MLP neurons of a small language model. Each row is named by its layer, matrix (up: input weights; down: output weights) and neuron, and shows model dimensions 128-191. Each number is 50 + 15 x the weight over its row's rms, rounded and kept within 0 to 99.
After each neuron's rows, "fires after" lists the tokens most often just before its 100 highest values on Wikipedia text that the model never trained on.

L6.up15:57 54 57 56 42 44 97 17 71 51 53 61 40 23 53 41 57 74 66 44 34 34 48 59 33 69 49 63 37 33 33 37 58 35 58 57 74 48 51 57 34 49 22 58 23 55 54 54 67 36 74 54 71 38 55 58 26 46 23 52 35 62 55 38
L6.down15:36 49 49 55 81 54 77 68 58 68 30 59 98 32 62 46 49 33 48 59 70 25 40 45 50 63 51 40 31 35 52 32 34 23 54 65 43 72 31 37 35 33 44 33 54 30 61 57 79 66 24 66 48 50 84 58 64 43 45 59 24 27 44 67
fires after: " f", " G", " d", " g", " S"

L6.up191:38 47 61 34 63 50 52 41 57 51 42 49 36 66 76 44 42 63 48 50 69 54 68 40 43 79 74 63 60 35 54 19 46 51 23 34 59 93 52 72 64 28 66 71 57 13 50 35 15 46 31 23 49 59 72 40 31 52 77 39 39 75 33 33
L6.down191:23 64 18 45 34 36 51 52 57 51 44 50 54 29 54 56 55 53 58 74 50 58 49 43 46 61 38 64 63 29 59 74 43 40 78 49 42 39 84 47 34 38 60 39 20 66 41 33 57 44 60 40 76 28 56 29 82 18 62 55 39 38 54 55
fires after: " (", "\n", " \"", "==="

L6.up602:33 73 32 48 63 56 53 47 51 29 32 64 61 35 45 68 55 52 62 40 23 47 50 53 44 53 46 45 70 66 59 52 39 53 26 57 43 84 43 30 60 36 66 68 33 43 44 33 51 41 23 24 56 48 46 60 37 36 37 52 37 75 50 34
L6.down602:62 44 43 81 53 41 32 43 43 49 46 39 46 62 42 52 22 42 62 87 29 55 38 29 58 60 48 62 32 28 47 71 54 58 57 19 65 45 37 59 50 84 58 57 21 42 30 67 66 64 35 62 52 44 67 47 63 27 69 42 56 67 49 54
fires after: " \"", "-", " (", " '", " by", "("

L8.up693:38 65 52 30 39 34 39 42 31 32 23 55 58 54 43 49 78 64 39 37 50 39 29 29 65 61 54 47 40 37 64 54 59 65 40 62 50 48 52 68 72 51 62 62 37 38 59 34 62 40 65 33 54 24 38 70 33 42 30 48 17 58 56 38
L8.down693:42 48 45 39 56 40 34 59 54 54 64 56 67 22 49 31 36 53 57 48 50 10 42 50 51 62 36 44 49 47 61 57 73 47 72 38 48 37 54 73 53 44 33 58 25 35 43 43 58 55 58 70 51 26 47 31 59 24 28 41 82 49 58 54
fires after: "w", " T", " Sw", " B", " b", " pr"

L8.up646:49 40 51 59 42 32 47 67 37 40 49 54 95 58 85 71 62 55 72 56 50 34 33 51 76 51 52 62 39 38 65 59 46 27 28 35 54 07 58 72 69 55 43 45 23 53 59 28 40 51 48 49 50 52 63 55 34 38 70 50 33 61 72 23
L8.down646:65 60 26 49 30 56 61 55 22 22 44 39 42 43 61 47 59 24 43 45 66 72 74 52 68 62 65 58 72 67 36 54 56 46 72 35 64 48 49 56 41 39 61 45 54 63 61 64 47 31 52 31 42 36 44 45 78 72 37 34 59 45 42 58
fires after: " t", " T", "ow", "et", "T", " one"

L3.up447:39 43 47 72 26 44 26 64 51 56 44 74 46 67 38 36 55 43 58 47 31 15 33 51 48 55 55 67 51 56 00 65 51 44 54 55 43 60 40 68 42 23 61 37 37 62 63 50 13 64 85 49 64 49 58 43 54 49 62 36 47 41 55 62
L3.down447:58 39 51 64 71 49 48 57 32 31 59 50 34 54 49 54 46 17 52 49 54 33 70 68 60 54 43 40 42 48 66 52 51 38 54 67 31 47 40 33 63 65 42 51 51 53 61 28 77 63 52 55 50 62 54 35 79 43 67 35 51 46 51 79
fires after: "-", "  ", "$", "{", "\n", "ulation"

L8.up287:56 67 60 67 48 47 48 46 63 61 62 51 76 56 55 32 59 48 73 40 75 51 32 09 28 40 45 43 58 82 47 60 23 61 38 30 67 39 28 58 38 69 40 69 43 64 60 48 27 43 52 40 57 24 34 35 54 50 52 59 49 40 35 45
L8.down287:38 57 63 48 58 58 34 37 32 59 35 65 44 36 41 66 41 65 29 71 61 21 69 49 94 63 00 39 47 47 43 40 65 40 55 66 50 61 30 38 36 41 60 52 61 48 10 50 45 44 42 47 33 73 40 47 13 46 59 28 61 57 59 32
fires after: " ro", " t", " h", " dif", " T", " sh"

L9.up113:31 69 51 38 48 51 51 65 26 59 44 41 43 31 74 30 61 58 45 30 47 34 51 70 53 59 50 57 47 36 50 39 59 54 45 35 79 44 59 56 65 44 30 63 54 40 63 58 50 39 48 34 50 55 28 67 32 31 13 53 30 75 62 32
L9.down113:52 51 50 76 48 16 38 41 62 45 61 05 67 81 37 39 67 33 62 38 35 55 43 31 45 62 21 57 75 35 46 81 56 44 78 54 63 48 57 67 50 46 21 69 32 27 31 44 61 57 38 17 47 43 62 32 56 43 50 52 51 31 61 53
fires after: " B", " D", " r", " b", " d", "M"

L6.up486:44 44 57 61 38 30 66 43 42 63 35 67 30 41 41 48 45 61 67 40 30 48 74 38 49 41 63 65 60 46 34 88 56 48 38 65 46 42 29 43 42 51 28 50 48 78 53 53 30 26 48 60 52 41 37 49 62 53 33 46 27 37 55 53
L6.down486:56 42 62 99 68 54 32 71 56 42 50 45 61 74 30 69 49 55 19 68 58 83 55 30 59 61 39 73 39 60 65 33 44 21 49 38 36 50 57 42 66 59 71 20 24 45 43 51 60 50 46 47 64 51 30 49 64 54 64 51 51 68 63 38
fires after: ".", " (", "^{", "s", "7"

L8.up105:31 47 53 55 70 53 80 38 58 54 51 29 48 56 59 44 28 45 37 64 93 41 59 54 38 35 68 56 66 42 64 56 24 50 47 29 57 83 72 36 49 43 49 38 29 35 54 03 18 31 42 57 47 68 53 46 53 52 55 54 36 60 51 40
L8.down105:43 59 62 44 16 61 34 38 54 57 63 85 50 41 55 65 69 24 45 42 58 33 53 42 49 70 42 25 36 63 43 49 60 68 38 60 51 43 39 73 49 51 35 59 78 77 20 43 70 42 64 59 38 26 32 50 63 68 42 42 58 70 59 59
fires after: "\n", " on", " On", "On"

L9.up498:36 65 63 51 57 51 49 23 47 23 45 67 56 57 39 64 67 52 46 34 42 65 62 70 61 37 53 33 42 55 35 74 45 26 67 51 49 48 43 35 66 39 44 70 42 36 55 28 34 37 40 44 43 45 35 73 33 39 31 58 49 44 69 46
L9.down498:23 60 37 48 42 24 24 68 64 55 34 38 41 65 63 56 45 62 68 70 66 73 60 29 58 31 48 66 70 62 32 46 81 60 38 63 58 27 50 44 51 44 28 54 27 18 40 59 55 56 53 58 30 34 34 44 46 70 26 60 49 66 12 71
fires after: " l", " D", " L", " J", "L", " d"

L6.up739:57 71 39 62 26 53 72 27 34 76 73 25 43 55 86 42 65 49 52 51 53 53 51 73 49 44 56 63 51 63 66 60 33 51 54 47 54 41 41 56 49 56 54 57 54 28 67 26 49 16 27 51 40 55 28 61 44 13 39 67 78 55 45 36
L6.down739:42 71 51 61 51 52 23 52 56 76 44 67 52 77 37 52 20 38 31 65 43 40 48 41 77 41 54 46 96 48 34 50 28 46 66 42 43 63 54 39 30 50 63 41 52 65 70 74 38 59 27 67 69 63 61 46 46 75 94 62 54 74 72 52
fires after: " w", " B", " W", "B", " b"

L8.up241:53 75 42 61 57 46 20 36 31 39 51 33 80 62 41 45 75 81 69 47 50 25 60 54 59 46 49 45 49 29 48 54 63 58 23 60 34 60 47 51 55 41 51 36 65 53 51 43 38 26 52 47 58 50 34 57 34 32 35 46 49 87 72 57
L8.down241:59 57 60 16 61 53 72 42 53 45 38 62 37 43 53 41 29 27 61 55 61 66 28 61 46 90 15 43 40 37 55 49 49 52 36 38 42 31 65 65 51 52 15 60 55 63 38 59 07 72 40 33 39 56 09 46 66 46 67 41 49 50 51 29
fires after: "-", "C", " g"

L8.up511:67 57 61 55 25 33 26 55 68 43 82 41 66 43 42 46 55 47 50 33 66 30 54 71 59 61 76 55 43 43 44 41 39 59 42 50 60 41 40 36 55 51 46 32 32 36 62 40 08 65 46 46 48 38 16 43 38 43 39 70 65 57 54 46
L8.down511:62 39 45 57 43 65 18 63 38 54 51 39 43 40 66 03 67 46 43 43 64 80 18 31 50 64 50 17 46 44 47 76 62 41 66 73 53 60 39 53 32 68 54 42 51 36 45 65 36 40 63 63 37 52 53 62 68 40 36 42 53 49 75 56
fires after: "|", "ar", "é", " medal"

L6.up111:55 40 57 48 27 40 56 14 47 37 37 57 54 28 61 69 52 41 55 34 68 18 71 44 59 28 59 42 56 58 41 38 49 77 38 68 56 63 29 46 32 56 77 68 57 50 44 30 46 37 37 30 74 54 20 60 64 52 28 67 33 61 19 40
L6.down111:54 18 51 74 49 77 48 38 63 70 74 82 48 53 70 48 61 40 46 48 48 47 37 42 48 70 51 53 54 61 38 39 50 44 85 58 67 54 57 68 55 25 47 60 29 44 56 17 48 52 49 58 61 55 64 38 28 64 73 49 53 52 56 54
fires after: "-", " l", " L", " un"

L8.up392:53 56 57 51 55 47 79 38 34 57 72 60 67 32 50 71 58 61 85 64 43 31 49 55 55 78 77 45 23 29 36 49 47 46 22 67 28 62 49 37 69 50 26 36 42 50 44 72 49 37 56 31 45 62 42 38 37 41 25 23 30 80 59 31
L8.down392:52 48 62 66 59 55 61 70 53 24 27 36 52 50 30 58 58 64 39 65 58 15 28 56 30 38 55 35 54 59 51 21 76 63 46 60 36 35 59 61 53 59 55 69 52 44 40 59 37 73 71 66 71 55 62 37 35 35 71 56 62 47 30 36
fires after: " M", " m", " C", "M", " St"

L9.up695:62 59 57 76 54 45 59 15 52 15 36 58 39 40 37 70 72 29 50 61 38 57 46 66 57 53 48 50 63 59 12 56 40 67 31 44 53 80 29 31 45 53 72 51 42 47 70 52 41 32 43 57 45 53 30 55 24 53 37 43 49 64 33 36
L9.down695:42 25 41 41 23 53 36 70 46 68 56 58 51 32 47 24 59 40 61 39 44 51 69 16 50 66 37 28 45 52 38 24 56 67 39 67 44 33 62 44 73 35 38 68 77 18 44 59 33 55 35 20 50 71 34 55 81 44 37 54 40 62 41 60
fires after: " L", " l", "l", "af", "h", "m"

L2.up460:29 48 40 49 33 53 61 43 47 60 44 44 37 66 56 53 30 53 46 63 45 27 76 65 51 52 49 52 60 58 46 28 35 55 51 52 52 62 67 42 60 40 70 40 54 62 59 54 28 09 59 43 68 38 27 56 63 36 58 66 63 48 66 66
L2.down460:56 56 59 35 50 55 47 46 44 47 58 40 54 75 57 49 19 37 41 43 62 55 31 40 50 50 60 24 22 55 43 68 33 30 45 39 42 32 68 46 33 76 44 17 09 46 66 59 99 64 71 55 34 44 40 41 59 50 44 28 34 48 62 54
fires after: "\n"

L3.up494:22 46 50 50 46 35 54 44 70 55 46 66 37 72 73 54 25 58 57 29 22 53 55 55 38 44 58 37 52 67 29 36 30 54 36 40 34 70 51 34 59 51 66 55 57 47 52 47 20 18 58 32 51 51 30 51 33 48 45 74 69 48 50 24
L3.down494:66 33 65 40 87 43 41 40 37 37 42 49 44 50 68 34 68 39 55 33 64 22 39 44 84 54 47 73 32 48 61 52 57 51 53 59 61 56 39 75 54 54 62 30 30 38 44 42 54 54 67 60 48 56 93 56 59 41 70 17 39 33 45 64
fires after: "\n"

L2.up408:29 41 51 60 43 47 78 32 43 48 59 71 40 78 48 53 33 99 67 47 42 50 40 58 32 51 43 40 56 45 30 61 40 46 32 60 36 57 62 45 53 27 66 44 38 65 48 43 34 25 63 58 55 49 54 45 66 39 51 67 69 58 47 26
L2.down408:56 82 64 68 39 36 45 26 35 48 75 66 50 67 57 72 40 19 38 56 33 17 45 40 49 50 49 64 35 17 66 30 34 54 49 58 70 23 36 73 26 40 19 48 56 38 58 65 55 80 50 60 27 41 66 47 62 48 46 51 37 42 53 70
fires after: "\n", " 0"

L6.up491:44 64 71 62 38 36 47 19 64 62 52 53 57 56 48 62 50 56 66 48 62 39 77 50 33 48 52 60 64 29 42 42 43 56 43 66 25 84 37 67 55 45 58 51 50 47 47 31 31 43 37 54 53 42 44 66 59 37 39 67 57 43 54 39
L6.down491:20 52 57 58 33 61 28 29 50 53 65 68 39 49 47 69 54 61 65 60 34 25 22 40 65 56 71 59 57 33 31 27 49 66 55 28 41 47 65 55 14 59 54 48 45 42 71 46 58 21 71 70 59 57 63 60 41 61 62 27 41 38 59 46
fires after: "-", "\n", "–", " \"", "(", " ("

L8.up701:49 68 47 85 59 44 48 58 59 73 59 38 55 58 71 41 68 54 51 44 70 34 47 56 52 36 39 54 17 59 37 32 28 56 42 33 58 61 46 79 68 49 46 86 40 39 67 52 42 60 51 56 58 57 21 51 63 40 56 46 60 78 71 40
L8.down701:45 47 43 67 30 54 47 39 40 73 43 43 47 46 26 60 59 51 30 32 35 70 78 32 44 39 17 38 12 81 57 60 53 51 29 47 53 43 65 49 72 74 48 65 44 58 72 76 75 39 41 78 51 22 39 58 46 42 47 50 33 43 35 86
fires after: " w", "k", "w", " s", " h"

L6.up635:35 46 69 64 27 54 60 69 48 36 47 48 84 69 40 65 37 39 46 18 56 55 61 62 45 54 57 66 52 52 43 37 48 30 33 70 54 40 22 77 42 48 23 47 51 72 58 58 43 83 41 54 63 45 61 49 52 55 42 85 56 53 64 37
L6.down635:24 48 35 50 64 67 32 80 34 37 32 46 62 20 51 63 53 38 56 40 13 57 85 57 73 37 63 35 60 60 61 35 67 53 33 53 57 31 52 50 30 38 50 46 56 58 47 60 57 45 75 67 47 52 29 55 36 63 19 47 63 47 53 52
fires after: " a", " ex", " Ex", "A", " en", "s"

L3.up232:48 61 40 48 36 49 28 51 43 23 25 53 62 58 26 44 48 67 65 61 53 31 35 33 57 41 62 66 55 58 37 48 45 57 45 35 42 68 46 62 43 54 39 60 42 55 50 32 16 17 35 45 47 34 49 63 60 49 59 73 48 47 53 33
L3.down232:59 54 57 52 53 46 43 45 56 30 72 38 29 18 79 49 36 22 63 50 41 63 25 66 72 54 34 22 54 33 74 85 70 34 61 56 37 44 46 23 25 45 51 34 42 39 52 53 61 89 67 62 36 58 54 48 58 27 58 44 55 83 49 67
fires after: "\n", " (", " ", " \""

L8.up585:46 47 54 11 42 28 30 42 57 71 44 91 46 30 34 55 50 63 73 28 66 19 49 54 59 58 50 53 15 40 47 32 33 37 44 63 47 64 46 65 51 50 45 69 51 54 61 47 25 64 35 56 62 52 31 66 12 59 44 58 78 55 76 57
L8.down585:45 60 21 36 16 81 36 53 54 38 52 31 48 41 72 31 58 49 30 40 54 58 68 63 64 38 49 41 40 61 11 56 60 45 89 51 34 57 45 41 42 47 54 65 71 60 31 58 40 46 54 10 47 54 33 37 53 58 67 35 37 41 35 21
fires after: " S", " gen", " N", " V", " T", "z"

L3.up36:18 76 46 38 27 41 38 49 57 35 31 68 34 70 49 48 54 52 52 36 38 04 45 56 27 27 54 74 40 49 31 53 50 70 31 67 41 40 37 67 40 38 55 29 42 60 59 51 35 35 57 44 42 53 54 51 48 43 34 55 54 54 40 50
L3.down36:31 57 50 43 51 77 37 64 20 47 54 75 46 53 53 61 50 79 00 64 44 59 52 54 26 49 35 49 71 16 54 53 45 59 24 38 50 61 57 38 46 48 55 63 36 11 54 52 45 56 53 54 33 51 62 58 37 44 30 65 63 47 61 40
fires after: "\n", "."

L6.up404:38 50 59 49 48 36 53 65 86 39 67 69 18 32 54 46 38 33 48 69 41 58 46 80 62 56 64 33 44 45 53 39 33 45 39 26 50 32 44 68 50 52 66 49 30 38 50 69 14 41 49 65 35 22 16 61 52 46 57 50 39 65 58 29
L6.down404:58 45 57 45 62 49 52 09 51 51 31 48 61 61 20 38 42 49 64 80 72 48 58 53 50 16 65 23 30 76 39 63 77 45 61 73 50 32 38 41 25 46 37 46 38 33 52 40 49 38 57 04 69 80 65 57 48 44 71 60 40 37 53 50
fires after: "\n", "|", ")", "===", " |", "4"

L8.up45:40 67 34 35 48 34 34 33 70 63 56 79 51 43 20 49 42 33 59 65 52 42 55 69 58 58 52 50 47 50 34 52 56 38 55 43 59 51 51 70 41 36 65 70 22 45 53 42 27 15 47 29 29 66 37 69 54 35 42 41 45 75 42 33
L8.down45:52 63 60 42 36 32 57 58 50 44 36 40 68 36 47 54 53 11 55 51 23 75 16 60 41 63 53 60 61 76 25 53 54 58 70 54 31 48 36 26 44 80 53 49 65 45 60 60 49 46 45 20 40 86 50 42 53 57 40 79 62 47 75 32
fires after: "\n", ".", " (", "5", "4"

L9.up592:55 33 46 52 35 17 22 31 66 64 38 34 25 35 35 63 45 65 79 29 57 25 59 63 81 65 71 64 59 69 48 33 42 44 43 26 48 43 54 25 55 29 44 55 37 62 64 52 35 61 44 42 49 49 39 42 36 54 36 56 58 49 48 29
L9.down592:58 55 66 42 27 72 32 25 31 46 43 78 36 56 48 58 51 27 43 49 61 63 42 53 48 57 30 46 79 00 25 52 38 55 66 42 11 48 61 75 45 67 44 65 59 69 69 47 67 48 56 61 34 61 64 41 45 63 35 64 70 90 31 53
fires after: " |", " ", "|", " pol", "-", " an"

L6.up461:48 57 63 70 69 29 39 51 57 44 29 64 71 49 70 46 75 56 68 31 54 34 70 21 47 60 52 39 48 71 37 22 30 67 37 29 47 43 43 63 54 82 44 35 59 82 58 72 34 52 44 52 79 45 55 62 40 46 35 68 53 52 35 43
L6.down461:51 61 39 62 53 15 50 65 48 69 59 53 38 53 29 60 94 37 63 53 69 44 53 50 56 48 64 66 56 55 49 59 57 49 52 47 33 59 78 83 48 54 46 57 39 49 35 52 54 17 59 51 44 30 31 47 01 59 30 32 10 19 49 38
fires after: " t", " T", " f", " qu", " w", "f"

L9.up460:43 39 30 73 33 52 61 71 46 30 42 65 67 34 18 70 48 60 57 22 34 48 60 31 45 59 57 65 68 58 73 66 30 60 50 47 44 45 57 80 69 45 55 59 64 73 66 23 22 42 29 37 64 59 37 60 77 33 47 29 70 52 62 41
L9.down460:50 64 26 51 52 35 39 55 39 35 28 68 56 44 58 65 62 13 59 46 59 50 55 34 60 56 67 47 63 53 70 77 43 55 33 28 18 51 56 73 50 64 37 39 78 67 58 42 36 36 34 51 06 42 59 46 61 50 34 41 47 45 20 60
fires after: " A", " h", " a", " e", " H", "-"

L2.up260:34 58 33 52 44 39 56 41 54 50 50 59 43 41 45 60 37 61 44 64 56 29 67 75 50 37 47 52 65 60 54 36 33 48 48 41 54 72 69 47 67 29 41 58 36 53 39 54 46 46 22 62 63 39 48 38 52 39 58 74 62 65 55 05
L2.down260:51 49 58 39 35 20 52 60 41 31 65 33 55 45 49 73 20 34 80 26 27 51 35 40 52 61 59 45 36 39 54 71 57 59 52 45 56 49 32 22 54 45 37 55 51 27 81 67 66 86 58 59 38 44 51 26 39 70 49 45 65 47 34 63
fires after: "\n", "-", " |", "==", "=", "|"

L6.up652:33 69 52 39 54 47 92 55 47 52 45 61 42 34 38 51 42 63 63 37 31 57 44 67 37 59 44 59 54 69 51 35 45 67 50 40 53 88 55 66 51 44 51 53 43 31 60 32 33 09 39 49 67 58 44 53 57 51 52 63 55 59 44 32
L6.down652:59 16 52 39 48 71 51 44 69 47 57 54 59 52 51 79 50 57 41 70 64 39 48 32 62 47 34 47 36 58 65 44 72 53 55 46 46 43 56 58 66 55 42 16 53 69 37 38 56 58 60 50 75 42 58 44 42 29 56 50 48 75 52 55
fires after: "\n", " (", " by", " W", "W", " and"

L6.up548:44 65 28 77 21 55 37 33 58 18 69 35 80 38 76 79 71 74 61 24 49 41 50 54 60 31 60 40 56 31 62 40 61 65 36 67 27 52 54 44 69 37 39 48 36 40 49 48 51 00 65 44 69 69 30 59 36 40 34 39 38 63 49 35
L6.down548:54 50 64 43 32 50 46 39 65 72 44 49 37 74 31 32 36 29 11 36 57 62 20 63 48 24 62 72 45 72 55 53 36 55 61 67 76 58 33 47 66 43 57 39 34 39 49 50 45 42 49 53 14 64 59 52 58 49 44 59 56 37 42 71
fires after: ".", "-", " B", "B", "C", " At"

L2.up33:44 33 58 58 51 39 49 45 50 77 59 46 34 50 36 47 35 84 58 33 45 26 59 49 35 37 51 36 54 62 46 57 67 64 49 43 37 50 35 48 16 28 59 44 41 72 48 24 54 45 75 99 54 43 50 47 54 44 50 76 47 38 57 51
L2.down33:61 50 62 52 57 43 20 47 54 47 64 55 33 35 26 55 68 42 37 34 54 68 75 54 50 34 68 58 51 55 49 56 73 48 65 43 00 41 44 52 75 50 83 21 70 64 63 48 46 52 36 56 70 51 44 58 53 37 45 24 34 52 57 64
fires after: " (", ".", "^{", " mi", "7"

L8.up520:50 89 50 47 53 37 57 29 49 62 70 49 59 42 69 56 74 54 63 59 56 45 48 39 25 45 41 46 37 78 43 51 34 21 37 71 64 50 63 78 72 64 34 43 36 38 64 62 60 20 28 61 59 54 44 69 38 39 53 26 57 47 41 31
L8.down520:55 39 25 43 23 53 61 58 46 37 49 52 34 34 59 47 32 64 41 65 63 46 43 64 56 44 31 41 62 47 43 67 39 39 45 62 75 62 64 41 36 39 64 32 57 46 48 50 58 40 81 47 49 51 63 40 66 71 48 42 51 35 43 50
fires after: " T", " Sh", "w", "it", " t"

L6.up167:35 47 33 48 66 32 64 33 53 37 44 80 24 59 55 50 32 83 69 40 24 55 43 52 57 48 61 54 22 71 35 59 68 81 21 54 38 44 17 50 49 34 66 45 50 68 58 46 47 16 62 62 40 56 43 50 45 46 46 69 45 50 65 52
L6.down167:62 67 58 59 59 50 24 58 42 51 57 42 47 68 59 51 59 44 67 63 72 54 58 43 64 76 58 41 54 10 56 56 57 37 47 54 30 24 66 70 90 75 71 68 55 31 68 66 29 49 48 57 61 77 51 46 56 38 34 77 50 37 61 67
fires after: "\n", "-", " c"

L8.up747:17 74 22 65 32 52 45 52 41 60 50 44 61 40 66 52 70 79 77 24 41 53 14 39 64 65 54 49 56 41 40 56 44 67 43 70 37 63 41 51 51 55 46 51 55 52 62 08 63 29 38 23 76 42 54 63 56 48 37 36 62 55 58 15
L8.down747:50 57 59 47 26 39 64 41 33 37 54 55 50 29 47 69 48 34 66 30 33 66 27 53 68 48 52 71 85 65 66 48 59 24 48 45 63 35 39 57 56 58 39 54 27 60 49 80 56 51 77 53 53 53 64 37 64 75 37 51 59 37 46 33
fires after: " w", " t", " s", " m", " T", " at"

L2.up397:31 48 35 55 38 50 71 46 65 49 60 43 58 46 81 39 39 47 60 36 30 47 52 65 22 64 55 67 61 34 43 56 43 43 51 16 45 66 62 35 67 49 41 66 54 55 46 37 48 34 43 36 66 47 66 51 72 34 60 42 64 55 59 35
L2.down397:41 22 13 49 57 56 56 78 54 67 18 38 31 33 62 44 50 39 48 60 55 33 58 32 48 70 70 61 43 74 44 64 46 50 28 57 41 84 84 35 64 54 27 32 41 45 76 49 82 22 56 50 65 51 63 51 61 40 65 26 23 62 71 52
fires after: "\n", "===", "=="

L9.up284:50 35 39 77 34 49 57 30 60 39 32 61 59 55 34 86 55 29 52 26 49 82 53 46 54 49 56 65 63 40 46 57 08 46 51 39 19 71 16 79 31 49 45 30 25 54 58 66 17 47 30 48 71 54 76 48 64 57 20 59 59 62 88 61
L9.down284:65 51 34 73 65 31 33 49 67 55 43 50 44 23 43 22 64 46 34 39 31 40 49 71 48 63 18 50 35 34 51 49 44 25 36 25 32 60 81 51 46 49 43 46 37 54 44 57 89 25 53 73 41 59 54 65 34 32 49 66 32 68 50 37
fires after: " ex", " as", " Ex", " to"

L8.up55:49 33 43 60 50 40 48 41 67 47 48 77 30 19 28 56 52 77 77 44 37 53 47 42 66 58 67 60 46 26 46 75 45 56 49 42 51 32 43 54 69 50 51 49 29 72 53 58 34 18 73 29 27 27 34 80 35 21 52 31 79 57 50 48
L8.down55:56 89 72 53 29 44 30 51 45 60 48 68 26 57 08 65 44 24 62 52 29 87 55 37 80 66 45 54 86 10 41 48 41 49 73 60 27 47 56 50 42 20 57 60 21 68 60 47 74 43 32 45 56 81 51 57 31 32 63 61 65 36 60 44
fires after: "-", "\n", "|", " Total", " •", " Time"

L6.up621:39 46 52 61 32 46 68 38 40 69 41 65 50 55 11 28 53 60 51 43 52 40 58 47 55 40 50 39 80 21 52 38 39 51 59 28 39 57 58 74 38 43 51 52 37 60 64 21 19 47 46 56 65 42 71 52 40 59 58 65 52 52 59 58
L6.down621:46 65 41 20 55 28 43 44 64 53 53 14 37 67 62 76 52 58 46 60 30 47 75 43 42 72 37 47 39 80 32 68 71 58 37 52 52 56 41 52 41 36 59 41 56 43 55 63 48 27 50 90 22 45 45 38 74 56 35 53 50 86 55 68
fires after: " on", " in", ",", "On", " In", " a"

L8.up627:40 52 45 70 43 47 63 47 47 32 48 49 70 35 72 34 81 43 44 48 71 65 34 28 48 43 52 77 41 18 50 59 63 57 61 68 52 24 49 66 57 81 55 78 63 51 56 07 37 48 41 59 69 43 38 88 37 36 49 43 45 57 64 48
L8.down627:41 25 37 54 44 60 63 44 31 44 50 46 30 46 47 61 35 35 33 42 28 63 57 47 43 45 41 64 73 29 22 43 82 57 23 68 76 62 65 73 57 81 46 64 45 73 47 65 62 67 39 71 57 70 38 61 56 17 73 30 56 46 43 53
fires after: "-", "w", " w", "–", "if"

L8.up600:46 49 63 60 33 39 42 58 38 73 46 72 57 36 45 55 54 76 37 66 71 42 38 67 50 45 45 61 51 44 27 37 39 36 54 67 36 87 66 74 62 36 45 51 43 50 55 34 60 09 33 50 43 53 15 64 22 62 08 55 64 67 42 24
L8.down600:52 60 53 42 27 77 60 49 29 48 59 61 57 48 70 36 46 66 54 43 61 51 63 57 39 55 47 46 47 69 51 50 60 53 09 44 57 51 43 55 69 42 40 40 61 52 41 20 36 61 47 31 64 80 45 39 54 62 60 52 26 51 40 40
fires after: " v", " s", " V", " D", " S"

L8.up578:44 57 31 61 30 40 36 68 41 44 45 60 76 13 25 65 90 46 52 53 36 31 54 55 72 39 55 63 61 52 44 61 59 62 37 53 33 23 44 65 36 48 61 43 43 53 52 32 31 53 59 35 60 58 50 61 40 46 38 51 47 64 48 44
L8.down578:49 55 66 64 67 45 40 44 50 67 67 70 69 74 73 60 48 52 54 16 57 64 36 50 69 55 58 53 69 42 63 47 52 45 52 75 50 49 05 37 27 61 44 37 71 59 55 27 60 43 56 79 59 31 55 55 64 69 27 51 61 40 42 57
fires after: "-", " (", " A", " H", " \"", " O"